Part of a small language model's weights: width 256, 4 heads of 64.
MLP neurons of a small language model. Each row is named by its layer, matrix (gate and up: input weights) and neuron, and shows model dimensions 128-223. Each number is 128 + 32 x the weight over its row's rms, rounded and kept within 0 to 255. Numbers have three digits each. A neuron's up and down rows have the sign that makes its largest values positive.
After each neuron's rows, "fires after" lists the tokens most often just before its 100 highest values on Wikipedia text that the model never trained on.

L2.gate300:148145083178162078100159195150114103152168130118179178115173105139145113065123131152121156137191078157089136183107143053098157156077082134143105069126124127118067129161132155080130169156096162115124117218123138062145158135119112170074104062105100164192120138154212160139168150140157090134
L2.up300:141159077101162161144118150103150143159154092162080136171144192128163134122108107052150203190158154162084110109119139145102098120121115209177157085080156096138129111100127116105109184093080114125186140082180077060117164148123160117098184175100110090099134134162075057164111116168117123160
fires after: "a", "l", "u", "é", "h"

L5.gate547:124121172181119141111068161162107134186166143132133134114151134151123143186141158144119110172117090159127144168119123075165139152168173106165150103176106147158154130168129134132170157145146179124079096177045100121094194131163130146227102122187080133101105179127173165180148101136130104115
L5.up547:112134114124159156096097167098133159155100083098121105112115172108091112080122136094135078138117085048138110155177153150115135130104131131170165090132084143191148142075204149134121101161123177169131125123132181138110182121107136123149107153158086132142063194136116085176063128129143120117
fires after: " P", " m", " G", " M", " C", " A"

L8.gate367:121124097119074130182122164176153128116101173159132192111085084122164096150170096117107130139130090174089130096127112122119080183120116115180130099102122119085156124149144143127124143114188162104109160117162180162127100029140144116096092197131148138134108104132199146138218157153173107157
L8.up367:093150117134075131153135105123194142115214171068142153101168150137125152119152154135081103173198108105161179163147150115125174128094183124114077157139165129145055146117107093103123135135091149103140124178125110112116124094152130136060138140113140162118126158154160164144104156099143166134
fires after: "il", "el", "al", "os", "ac", "in"

L2.gate508:105163098128155118103093142128157121169143082176150192104071127154139097105097143142170167146174050169116132160175111059119145168135046122119106144146169108148130133115131158155165193100118164152088065180099171120158107119128143130059137062121113111165113101138179142169109110115158122112
L2.up508:132101118128124102112123090137129051145124176182130144146085134153142127090135154151125191113109117150128116154166113110127153160080114129078133095145151107105127129121151150163135100135020100143135107183116122179101164133123092094134169145185160140103123110100185113147173126099143138115
fires after: "S", " J", " ch", " e", " Ch", "J"

L2.gate642:159150155137138106102112175195161117194140159124134153072142117160092117099162099113113166130119062139048178099156104077143146109114143158111141100149109084091170111117150131101127180103125100097081099176176142127200126106198111172091142110189102113159114103181150149161169104070147109124
L2.up642:103134124114118108080124112168141099206161139086122121130154110131091099146137107080054158141140109168107146123197078061126185135090174148133196120175141147083143116110088102078136146115130124097152114166166136113200085095164154138128227079069122130155141108149119126134119122059166172151
fires after: "ol", " L", "E", "el", "il"

L2.gate126:058133153155141133153146174135165136114185140134124156125082118100165149090106125099092066110172132138118074158182111101092154147106138100182100112157124161145161060130080098142088135167070129073151132152159143149166189150157102121112168088138081105118107162106162179106114129150167080095
L2.up126:113138146138144156163088150147165182160163100129162115138107139136129141126105146173137138121190129160079101125164134104119111140136186135114126123169160159136115121170102114135230127151066173100149177105121129045146117136094165117104157127134149133124097148126164145107138119075158167195
fires after: "u", " sh", "ro", "h", "-", " De"

L5.gate353:078159152129111126102126130095132108150159105088181057115122111124118139189159093121103108093057076030140115106128175152184093088180125103109102122131119117098111110127156124088174120124157138109147128111051125152149122141117127118185118069131146098134108155104161112090149064094139174131
L5.up353:102074089119112094160130162153139121139111194133126153140056174088099088102106171128127173107160165107145107120103114122114095173158110148120057154101141065146121160124097157144179129153164162073102104114114189110133134138157125072137146151126131126101126145086094129131145126133133140124
fires after: " comp", " app", " v", " c", " ass", " f"

L8.gate511:161130155158109073146080190113137127147188104192122184134153142153145164145149067169183099183131099144105149116147156023167134159075134174113182090119178142189135122093079137152132164071124138108140100113088131147185147103112119126139143143109169106089097099142150099118123169040146112169
L8.up511:107149106114140147164123183178131106086141156153169154108172098117132140081090167175105163090090098143158126159142154128145062131077127154116133139177101153085155079071123174183097122093173119110115175193114175094147107168153126116150118112197122134091135117147181122158066157147158155131
fires after: "r", " M", " W", " m", "in", " a"

L6.gate141:105125181152172102069137174148116110143069118129157141121107131131114115151145139161139125106101100096101137090143130062120098107159100144114105184121114030114155087154137164081139150121100148086102089152164109153192158150148139164133112124128078110141112117073164132165162140091100052140
L6.up141:090151136186141165030151161118129132186121112101169134149109124127064174156104100126119165138093114089107128121099070131143140080189142131070120145098134178078139107150083165104131206090126123161122110151123122124187090131072120113113150087137097039165157115126139102167104176157103050167
fires after: " T", " t", " app", "os", " M", "i"

L2.gate172:137127169131131118143161100123168125147116120146064147134161124145129164146142074154111141185130061168116124162119116039096154195150120175127128146135137152126158114119101161116115147078096178124185170168133088133129134036164127177101176118122126072159113153178086133177085195100141119124
L2.up172:198145210091061159088153138168211150123137096147096147166169190132091114148138106092168141201108152114145200114107164116111140137134088074130176145167162110125141164120091063125106153155107172143157185127147119112136147102044201097128146138113217147149122183147099143129133183112128197144
fires after: " W", "b", "he", " re", "al"

L2.gate246:168092188156135109128095141167118157168180133121141147152105090181190093120156143162128127137161038125098133197161138072117103101113080171118139079109160156119118030103146076109165094143163171126105131138126167164140113100099104125160092151192112105159097138140144144212085137042164155141
L2.up246:112113139133096201204158085100082122156109120081146143125119093088170096166096185098108111216102107137104148153172157156104162137021069153096083109113137150119154076114154131132127163126171147133191143136127114136132126081137119173119116136106084131177102129119117150092120130102124102064
fires after: "a", "o", "u", "e", "is", "y"

L5.gate590:138103138149123093133168142141137169142143075163153149087123096113104116169135092121174166116174085120140102132114098138147149052145106103093122160123116143163217087183128122145140186147092130196194178154102064129176162110107147150067146165141128149175089097109124110115135180168189119172
L5.up590:101075130153096114161148132084132090148151120109102131138136109076143055140157141137111116107121150125111146113092147148149103132130079139155133186167140108120169182135170160154111126128144092101115168120095131132131126105128153135084111161167138134151141098157092128091122095137140161157
fires after: " Y", " W", "st", " rec", " C", "ow"

L5.gate248:175067093114130088111147092093132129147148170168098153077092139147165097100208162131132144191137118098156184183084108117205127120153107130098155080155124084193159109174128108163151102069153150095081105096120136174180156081108106153104079054172198148164125216164155116142139171119130089116
L5.up248:106136122125149100070114182106094200093094147124098110156097135129130136104137109165159081131166124092125102179158081091072145093176109147161139122110118145163131152155106128117137141117083140120127104101115120118068145139098148097112117097133130149101123180124120147193101121045127134098
fires after: " T", " G", "g", " to", " Eng", " F"

L2.gate127:141104169087140128131125142098148110133121127140119176119122129148133062153176134094102081152135045084107095121167142063155160082095182148143149138104157132139119119131118129108177192135078122132069080134215107094148078166136182154156102137143111124166156140107135089111138111126153168151
L2.up127:184096086115109149165155149139087099076127154136159111160169152165183110118041072124136139111059080122174117133166063153124191098100088161141187143133100108165122066159091123186104129136112152128131133114160106149113185155100100137135124156073127067154162075079088104171109136154140126137
fires after: " f", " R", " r", "a", " F", " "

L5.gate76:116140193142168098116097131174128098086181105150100179121180138103176129133172181209124092111097108084084138160117149092132162130175106174150156144104128094116149097134126149186159124171101171108092122117122125149166141116092098113130145083171072115136047142145147147150146124075119112129
L5.up76:093155115112136115120047171185138147149144135098084153090097116142105126202160182150147142121117133094102147144169161076132114136113152119115126084123142135078143148099075138145159110147124202085152096116190112161148123102118086114158107071131070121143126141131124153145115187039126155111
fires after: " M", " m", " K", "M", " h"

L2.gate51:137187174152133124113110170151144109153145050165075168128088161110139132123125152112136137128116108136087132131148153057149141127080137124140105138106149114127180079123097059147117115077118084120096131132151151143138145103098131081110123135139126147145147123123116073117128157126132176134
L2.up51:133185093129097182110126095166111082146112158068154139078099075112165131186036158102078105137108115141133149091128119116039134190063145143130101115174125161091119102176116095147113126111151156131148133123145095161189164147075142151118114086164065163208120156151126125081172127131108081068
fires after: "s", "h", "sh", "a", "ad", "u"

L5.gate672:175165128117115112140110198097177129138195178136124126165137172161178100091141143152129133125144127140137121102115111092101101112168148126188206133159173132130148120171143130114178176146099193103117115150149091165082155156147078112164054101144114190152119182103194109136137098116113108113
L5.up672:200131179143111116142115168147085122152216180164116157134151132169197128040142117134127073078140131126136181125094102098132193119185128135148185115127114162148134133195164141105102144105152147151178154106119088115132133150158155132160098138088116120127124152114185086161094106157121150148
fires after: " b", " w", " M", " B"

L5.gate521:127179127121093150091110206159100123176123112057103161146129166116139068161143170134163113151097086126132115109162139059141102178095137120025129126121132085113142100103134122116137153155090115134050145152115114116071166088126158099164150147183124167132072166171194124059115109104132143193
L5.up521:075130104110078169101114089180100127103148155177113076167098086129147088172147133093068132137084100140169168138143109090110125124175100126191188077087133152176174165068134143214138138134107146107128149118127169141103179111132143116100127106119087169110089115172121088155068144090104104103
fires after: " m", " G", " g", " b", "g", " c"

L2.gate13:104132197142165106139142148152146155156149149119140154125142104152124110094142119129165168127200100144117130140103127046127172107081169157115117180157141192181119110107084097209082135125101177132195145150102173125129132131094108104111110097088136126130077179119142130137072186116129076136
L2.up13:150121145104182123032136114127114104209179117030190129122106105090139080151053101087146168123144106123143111130111091137105132091106160116116172156143074122116119089174123174108163133141137199095133110151148140098085024174139077150087121144124070121127112174086084149103159130143073068116
fires after: " S", "e", "o", "up", " Y", "s"

L5.gate615:116102165100141123101098204117174142102136167162189122096181166173112083105147144182163132085211090156107143126107152055128103136186117144086112168109188179138177158132113136116147141129096176062150142134149145149145107133153142125160087163127093095130097183174143159139100139086174142142
L5.up615:159107112075164073130070134130140158114077121120154150083179068167149141091110112166115106117156144144143105115110151112082056155179182181051184098098160154146098138182178111131153106152117186074180174132110152143131112222163137130157094146176093155129161149150113089129103128120107158166
fires after: " B", " D", " M", " d", " m"

L2.gate639:084091163144146126151120138108138143164109145161131195147113147104135075116121129112096147163166121139141146137129108120184120098097164118093098162134122145150141080125079126101129146120132130149132103156147128110156196103159131068167126152081124063104101166134113140084085121135138100129
L2.up639:074097134117164088111078079108110106160166073115155101172089152165142100100100150140091228124175139135159095170176068138119129158175131098170086164165134174154183089124065157134095124066138175094105150127094111103075101204145110112129102105086156094153112158109171155153205082135150112155
fires after: "au", "-", " (", " v", " Z", "u"

L6.gate143:127131163128117100181118118117132107142157099164135179125178127215165085112148142201100120125096132095125132145095148102171143067132119162175108118147089140141109202158135100170090176099175100109129124131173149155103174084153148111122102124089158173176105172145191136127102140109153110122
L6.up143:142170193132143108153112097076126120137204145109142133137147169212144147136173170195092155102080148159151142133089103141143166169165128149094124128102100133116070169142070089127081123173180137112091099090106140139096149115163129177089143120095154167133075151120164111110085122085093146147
fires after: "t", " B", "iv", " G", "ar", "k"

L2.gate588:102143136129100098140135127093131102104121141066083103117141064163149083160151093215119119069083096073127119116156163112180173061150099119159092157109079113169120087114125129127117104164122162143116114164106185141128079081142102158136104119128066138156109153122113144135139142129101045060
L2.up588:155101167096189150119148107107143161179209124073129129174103097104101140136069138216079155107123133167127093116136132123102147127138113167123162111116125189086116063120114133107144125138143148140158151146096135069181102118113153113164141103107127174139117143171134177163133133108120152129
fires after: " K", " O", " N", " k"

L6.gate60:091159149187053118104105161144163109124096075162117114171093116082147172149126116171141117084169107066123094086124130114157066129148088130117105123129169104175132126102175099090189170152133145112076077114087146109172128114089095080140078099117122097129095148117124132100182104074162122115
L6.up60:085094099136088118114121145124157117133108059168136117110137111125153111096088110045147109150184172152143151037133176137151071148139131112134144079088118123216153100151143120160139108100088141120099121134174072145156157209107103079085024162118183138186159128147133114099070141113105141108
fires after: " us", " m", "p", " v", "rit", "ri"

L6.gate643:097148131136176095080155174103122162114081149113139091158068144133200122182143182138155106140098075162119106138175136107104093113101125131157118124114131119113184147136146102084164122137072139095099101135176162143123129080054140101183113123114123132115114164097157106086142117145138116144
L6.up643:133133095163150092074132154135113157121171189122109092137125184129117138191136216170167133118084116179106086182127119126083110135130149164103143159148153145104169117134143099101154165204088122163134094107128136126131123095103094130188146102086116109093110212115103116156153115126151090139
fires after: " M", " m", ","

L2.gate673:168108134133132121175128154111094147192136166125105168133131158160166108138157152203118118144100058184087135141148157068127134175168132169112103091176138168106146137102126082142134128122064169058154169163095096152170134103096091137190126093117123087135094172119132077144099115089108161101
L2.up673:073142129087118108110107192081141131159165140164093148193106086106125118179146151162148073101105149110118150114095154100154122095200090136092172116089149146124106186101130197140123132149131188144123103144151177150139122112113110113176126136066130188076123116128151120099117123116091116198
fires after: " m", " N", " M", " K", " B", " D"

L2.gate545:088147166153132156115108135136105094154176104109125190102088114168126126132151126113090175140202117122113137131126116077177081152110114107138162075126135167093121125109160171101106190102099149102066073156098207194136126114114115132134103133119105123126123133177164124169136206136109095113
L2.up545:079102116106157164102101122081149067121142166194121159106116123084157172075108137143078184184161175100139127130088123160100090167143143109160199129123109135116143169140128114119142137106123159085079121127083139141103121160076188056166100147123147125100099145076149098139163167121163113167
fires after: " I", " O", "I", " Co", "op", " B"

L6.gate499:109145086121069112131124120084114149098136124104084129137058096130082065180178206102094151087148099085143159073099098062118109154096096163156175121110151130169093108132109149153174162141179131069089159134047186139162118123119199112132118127197139152140111129122080132109141087132217115150
L6.up499:104111115158108183085125152104119146132176160120188173055123107137101094151123170123094146071128166094144193108136178121145164136145134147106196170115102108103122094151093140111138136120123193124136169121129156171139179149169204124139095143134157127162082148162130106169110125116155180163
fires after: " G", " o", " p", " O", " reg", " gen"

L2.gate183:150135120149166098114105131063135143143151087104090177118141070166169081127135134237137141139096106170143153100124146106150148110098128130148128127128100140119146141092128139112126151152151145126125099192137158166129086129138141177137102162083068145125129142196167140190106149100165117112
L2.up183:161113127080161156071192131121105163149062105094111110140138128134094150102097139149134104147125159144180113076126123179149147122146087111163181088115087097110165176063160092118182116154128146123120137182084174097104108101108138108156121119124110157107136169180138099128101128157148182110
fires after: " I", " E", " N", " B", " O"

L2.gate572:147114156162131098129102176112154123162104113113136124124113073218156122132166091196122100137138139144091189105110135080099180076157105219152057144109085178116091108110125123172114166114187167083054118171142147185140144069183075120138076126107151172144069127190168121099144138092129156108
L2.up572:123144128148139103163152164119148048126144146088128105075170114128162130097163126196156076046115121155118123179109134104115156095154106136157091083121077129129115094135094148146139113116162153109161073146139183143118160145167109159141142108086156188149124096138097124097132150054112122098
fires after: " j", "g", "t", " G", "n", " M"

L2.gate528:073086207111141109087093139086138161129103143118168105105154114162110078100142115127137121085115059096119106107169156099146122092110095131135145126180122068149137185117180156071140131114142103133110082160098117204168121140156144145181118109138130125190092063143148131110124133130154165179
L2.up528:097103114100158134111149115165111161105126145160112080117108109103174161070069094054143111180129076197098043077152165120112172105107124109112143103118082090142142142150092162164162119079119198148157133144184093148144159109107125094109058080098107093157141103126155099152083114100133055133
fires after: " r", " R", " Re", " ele", " re"

L2.gate363:128127163147160093098131159149158182175156152144124148071159142177118113133180096145136109085120089139083094113121163102157146103148143191091166126174137134125146076101089148112127069164143130130131112161096097115128092076163139144115190130111160084172136125159099103137092156090118122099
L2.up363:048145164124103110109148120183155142129100114149137113083169084147126175118165087075119089121170171194105122181146174137151108135136148085105159159098152184137186143088076092173101130166113081087141131095046172080113139125074166090118145173166127104135111115137152090124134188119146091133
fires after: " W", "w", " he", "W", " ad"

L5.gate112:120087123142095182081115104108129109111130100108103071107172141155100084121193125137108138082126101096149124177182175091146168075084136112165127059120114078183156092140120125113119117086172146098123115129172156175134149145101138161162100145106078144156091162127137083072160145114120147144
L5.up112:110059140184114127094162106114127210109153190132144107105097099162138135128173179109116152119153113168189047119154141106194181188105165113171122120116140181178120148156098158113077181103198108147104145126101154154130128141096101091123104142100131123150075159121110107106162138092146140104
fires after: " A", " V", " Al", "A", " |"

L2.gate467:144126148140113137157129142132091113105074174102086127151088081167121128127144153162161152150139084172100136146064161114169105068155087148092138128065115143097134078108104124171080153160125155071141109121188159101153128065105083116149100150084137124137080137116119116109105174108102073114
L2.up467:071142079074104145113099120118108130122128110087111130131172067156122117143101174136097211108212160120136107112097118145172107045125138151118163141128137180120179063180136104157146142119121113106138130146104187111135110199064132153140062131139084102137081176169161115158164131133163114061
fires after: " f", " N", " K", " F"

L2.gate577:160136147130127110137169138146150156184121085069145138156098106075109062074093111154155092171106105161059099114162179120118127110090092144088116090117128097133107108125140144140184100145103125116154089116127106138159152105146121090168143158104140106155132182129113150095123157142148059078
L2.up577:102113164090146129159149147152133112062155134191076141133085142110164129135122155090161101173109169121088100157061131091084153057157108062151161060129192117102079196135120032104107159163124116170138123115160141157125214107148156123109171175119144117063135155153138154140108090138114148207
fires after: " n", "on", " N", " m", " d"

L6.gate19:101158172137172112120136161122132082155097076104174143133103160144194083082167142122112096070128147077128128125124153122193136093113189135149114116157132174070108088163171190155082158087139108120146101087127146123132147122130103128163124123172087147155158112136160099100162192159091139121
L6.up19:150150100149140136091131085141115039156133186099152128141136094103108084131141112121125158146151136130136123181155112099129179147185135163144068139224108132141129117163074185162163118109131149162133047104113121110117075129105177175115122065146113118198148121115148109109172094128138132168
fires after: "c", "p", " c", " to", " C", "ec"

L8.gate237:132111151088088193136143142064121130154096088171082155150170157111140095086142091091103136183153104119146128067225077086153124119185117086124106114118113086183171144132129143161161199094137163124184157144109153127145046140023126105144089148114142116155140088137076085114140129096092105135
L8.up237:112110106105149078112114141130109175138206113067099163118158144134163078154145149150160156145147092146129145140129170084109173134161100149168145118105140147173144170076135118129091109174144128162162108185035166125066148134114154154197097131120160110160187128042149154120124097075207150124
fires after: " pe", "e", " re", " W", " ex", " de"

L5.gate513:140093123149129129119094149107130124124138083094201120158086154141101108168100084105165140152131096128066110128148149080139167115163087179173121087123164115131126139124147131056151103133099110135111122150156125114182113164085108184091107129096158142175134175088123122111112137096204115131
L5.up513:118124069130152179163156101163159130142140143116134073078151178151075146104126171155170122135144076160153080164152186121146132099103099172169147113138154108122131156137196150093170156144094111108151125130110182141105118117190097122108146071085111075164096169111120125166103155123119119134
fires after: "l", " L", " l", "a", "il", "ol"

L2.gate374:060130187145123125157117113122094216142163096153123212157125031165119101111142167138134103144159078153071068072133123117131177068153078129133159144144065133154146122117147142151077184068153168129112144169119110124134096090113139118137125118124162067118067094127123112193141139117141144120
L2.up374:115126125155109157205155133166154151120101125170119173137122137206099168083134126209138070095113111155138104165125149141087119142141135124155172150170102162161128148079150129159076104112220117143094106144142118123093126111089106134169121128129077118068130091097126117130163168095125124141
fires after: "d", " D", " d", "D", "ro", " G"

L2.gate330:118162141166120165164163141131163088193158139133150218111066140092144061141162146086099134128121147074099154118077190077172094063198093110098148128164196151105115112117148164160153125127164136113086131126054167175180114084107110131162105098156150136174106150164179132150157101085104131147
L2.up330:176112096156102101114186104082173061208107103132130132141069154128118110099108137107114185116127158095165121135052126109120102129210119070157161155168099047120117109152126111169133108168157112100124118110102143158147125111095141173170129058165162161140143156119084134175148126175133136148
fires after: " to", " comp", " c", "p", "al"

L6.gate199:133137181090145143168137143086133142148102191113147144087127156181164120148182154157144172162095118067157136154186103121122132105184115152152104135140122058133114148065148117196101119207182160142056176172145139108174154152050153125139122128070149159199118157128137117127105213104148140145
L6.up199:143101204095175208201125160106138169157134092137145120122074223159105059138135157096181177116118181128102153117078131159178110115191137122166107105101122170088150116072137173140115124129184111099107170105171143115133120158087136199086145147124124131155182116137138067063106152162094169158
fires after: "e", "g", "ro", "vel", "f", "t"

L8.gate159:089102154121087190167161128113155106113087058129158121157078096130114113202117102127233171128164047107121138124130146132219123100125056129159087148103158065179146133137172153079127189061165134126122106183113177110124109111146171170147094062138166161127139175079175088063150186064113173112
L8.up159:085158080093107140112196094124119134171147164130156168153083158179129119150085186164126117160133106198067119075103154145094141099121058087172143107187114131130086152135083062096105082111123131123101115160115132140169136139184137102082148135178184052167160125105076130134188087156098076132
fires after: " l", "a", "ar", "os", "an"

L6.gate151:118140137102114156113111140120122072122142106129131148101107148167076097145105171139188137140138129104118144170099101097130166087170120123107159095117148145140101186103085127194134113142230176152071127142112150137135154085126105163142123064127143155104084177100106136160144124118119135161
L6.up151:143140135120078150155118094100115036134078114162152141122118151125136103149154142158168154172116102075098171117034155161139132055183157114052179093109144180112088086143119130163109113099196166188135163128187127100108088084151128127078153119138131217116114147113108111102129111142097156094
fires after: "k", "ch", "ff", "f", "t", "ab"

L5.gate302:164114221148142159088139131165161156122077135112138118117078057110173124130123128161123087206127096132117158171131158087136108133112106107182114151176153102173191093089144120122201139154161165104106110169134136128129169067149168132166133078154112152114108182143138145109171111114080096129
L5.up302:161050209126118128092152146181156169129120148107095087073190062121138116108083147142118119136150075120144128215129151155109111076095146157112152148192035145164163089060163053097151090168140139134114132162142135092111151132142154159193135109112060157124137190186152129132143120132087112116
fires after: "i", " ", ".", "d", ",", " t"

L2.gate471:118200138160167119132111154152146125212124100140116156059079109127096081079136112170150129179182061204071177140183115055181116080132042126108094126182132139147155112117137195137184173136120127076123085136133149147156091098111153095132119164121105131127148109145128157182110140130164095162
L2.up471:092138139122081112132120108151141148135143094116127170085133164214120173115111099167114134070101044148123081093099125149168126160149175148147113163155095117131163219117174134121104138210094147109103188160092145151081118169100109129127117207056120154089156106119107127106078133069126148179
fires after: " J", " Ch", "ist", " M", " D", "un"

L5.gate266:140137118111177164088151179143098065060139117172119160100145117122107110108162158129131166169129074167078142135131129104169075113186092157117147087192103127157168119163170116153118118082118122101098123162095178155137101124100141164117148177110137110121135115154100162173147153145173105134
L5.up266:038133187159123129136124141101102082140140168128110121100137116099175137135134173113125072151115176155151097104141175113134141137093146159117095125147097151148169171166131108146150110114134124111136169140069127140135131131110155178159125119153088149113151149110123100105147131197146067125
fires after: " I", " E", " H", " U", "I", "E"

L2.gate28:135116101116129145129107151092139088155127120132167191103094108155153140113092158147118136119164079136142123178143101100173110164159083130125080096170133109149137123144151096177155117081103167090121072176069131157118110114132160183142019059177078049117089125156184138143136112184160173104
L2.up28:139111154175143032128064103085171111124130170094118173084137122156100121154186159150139156098153171173140161118101130109098134109146117171178189122163158188153141111109098066183114086162123078166092066131117122153180166103122161096106118101107153155120111193119102078140106129059136109143
fires after: " K", " Is", "m", " T", "v", " G"

L2.gate650:142112151146149057104129232080188128131188185132118150101132122163118128112219116202179163096102113096067163149122152065148143074160108153145171120116093118151152098090122080158116146078113159149112075151109150155187190122099120086177147143095089088100106164146143071110137126106124157175
L2.up650:140138100147135110125116098082192076190169146082105095179176128101095168117084086079147156103144226116082105109135122157096079130133151122173117095086096154126105104150105196198118162094112126154131105112103137136155110073138092057142142105144220142120159110137112133020135140126165149192
fires after: " m", " M", " f", "oc", "al", "M"

L6.gate46:129159165125155123141116174151148107099058091125093138178066104134132096152114115133168114134140101072148089164081113084155100121169062055127124120149139127089134147078165168107177126130107126113104045147120096109175140123137145116162072128103138137103085115107143176154124106088129138105
L6.up46:149138157084143109073090177138196049098080108140134150088087159110133140075117099061107151119136069117117135090132179133135177135073099110131089071111129124144113102101209100112136135111073112116178129064133069105124144118116135102124129135169100146239192082098179141108166158153165063050
fires after: "c", " P", "p", "qu", " cont", "ri"

L8.gate144:103114126163112093169157198135155168164183163088108211108153140123170113128182122218106091182087108130113086150183117078104132145176097166121162124145110193189192165109116159119107114145122177104140163132078145118152175121119140120132191123132148156124094128106032120143108214052100153123
L8.up144:150088113087147097197115116129140137125144097182080135111073086185065089172193059193086137120114127110096155198095135108122098118104155124161145163123133121123178136153121108136053093122063154130100143126194096124095157080126138159164145137195062122123152148126060154147131159112076061154
fires after: " d", " g", " D", " N", "b", "d"

L2.gate60:107116127188134136131162126122125091162092188113146183139126148184175108152105114203129124197079086161124113094141175114164154093093085162106153130139169134141090117141070112141117090109148130164098120139109140147120159044178107104184116108076128128120016171116124165120123098097162112128
L2.up60:153147135141180111097110199153100136150170168098109107155100144140165126098096170174121100089102141109140117144130091128137133116120101192135128140151163078067109075151142121109080168138111161123094064118108114121119201042144068086165134101152111135120112154108102112134119152057103177153
fires after: " K", " k", " ind", " m", " 11"

L8.gate595:073114117135133094167095104131120109104155173152098141117167144128047144102131131186126135102097151158110154178113170025119140116228118137123125111088133139140153128186100131122163097165142120154075113117111135166101131091120144136155132125133102152143103186074128141088101137058085147169
L8.up595:062106117226099102123134207131197082095127122087121177094115062103104162132220115206125127153155110136109125146119111108138130100144104114170080132172078208173220104133181183138088105141085130093112148165184200087148122173171118111153133144164100150124122178163099115157129170091139116165
fires after: " B", " b", "b", " d", " T"

L5.gate152:170144108178127181124139132105143123068068152127151138146091130135143129140168117124089078141136106142136181117139116126175136107119135175112136186108093126174086132135125148110104154146158174133121053136144147135159157124111056113177109128172158107122106141121149112113105188173126088092
L5.up152:089126137146129095089111154182114120093131225156142096085186079095149123113170132162118098077135123159182135142189090136092109142121119176103062168124124084177151121130152171110120091147107202098088110101110125161151190157111088092124132086174098184139130160136153147116152130039150104044
fires after: " n", "g", " an", "at", "ip", "n"

L8.gate524:105154150133136105147102169117169033126149147115159182094149140172118121134116135113155154176156144203142170136153139085172149200101118114069123165113123146115084097197097143164106131123188102136117161124112126173138134191125080128144119167069148122161126172127134117153172145144104080121
L8.up524:168157157154161150057128138076083205132170131096135152033141111176107177174164135127120107187120098121105142120176167121114162126091164155105164103090107077123130063159136164105127172101139144105141147182143116146120152118154088189159097119132124143125158126127154127149155153114036085089
fires after: " S", " s", "S", "s", " A"

L2.gate531:071140150143155136104112183089184095182130131110131138118151121138126087097157108188135140102124102148023161070121165075170099147151098113119160155103155110150139126127160168132143136116128159154105085171116103078139090131135139140166147150091133093104087129164162143166183127103117106166
L2.up531:107157106107141045092149170146096061188101138126065124144131117084080142112130206137109168164111156115099082155120115135155096097176147122158101063116146095064124139183146130201113153174128116127061080118226108134133086135121108189124108072178089104088116099177101117120176144162097055130
fires after: " M", " m", "ill", " T", " Mar", " e"

L5.gate610:150137184070115133152098156134125093147078128113107151152148123161101109148122185134151097095075116086090110161100164085096131098122096055168169094141148143113140074117141076081112143128113147119086079114159128186153181115106153164111153117117141145087126215105136118098169081094130099187
L5.up610:136138122177136120137192153116095190167087097103099142119112166093101158129115162110195091091129165189145122144152144120122113106083115102099108054101171153088139148115115140106151171173101184140097128134190130203139147082148056149145089097118111141110120119113168118089105157160145143166
fires after: " M", " des", " m", "c", "pl"

L2.gate275:150157198161154082168178140147156144161119106200077145172132085118100121129136087154149109146113060188101071116142208126175165057143094134133168174114121134113129092111086140110156118110115153158172116142095098138151124136112105075085164153092153048173070124132087126132170156087163064107
L2.up275:129103158107115110136121201197134083140103099141106160151150129101176083110153174107102093115116129107071159193138131082115092130179114130105138160124126138102103187143089087126128166148169138128150177136119143120107121076115172161123158109133084133092109085098170113114092137121119227148
fires after: " w", " m", " W"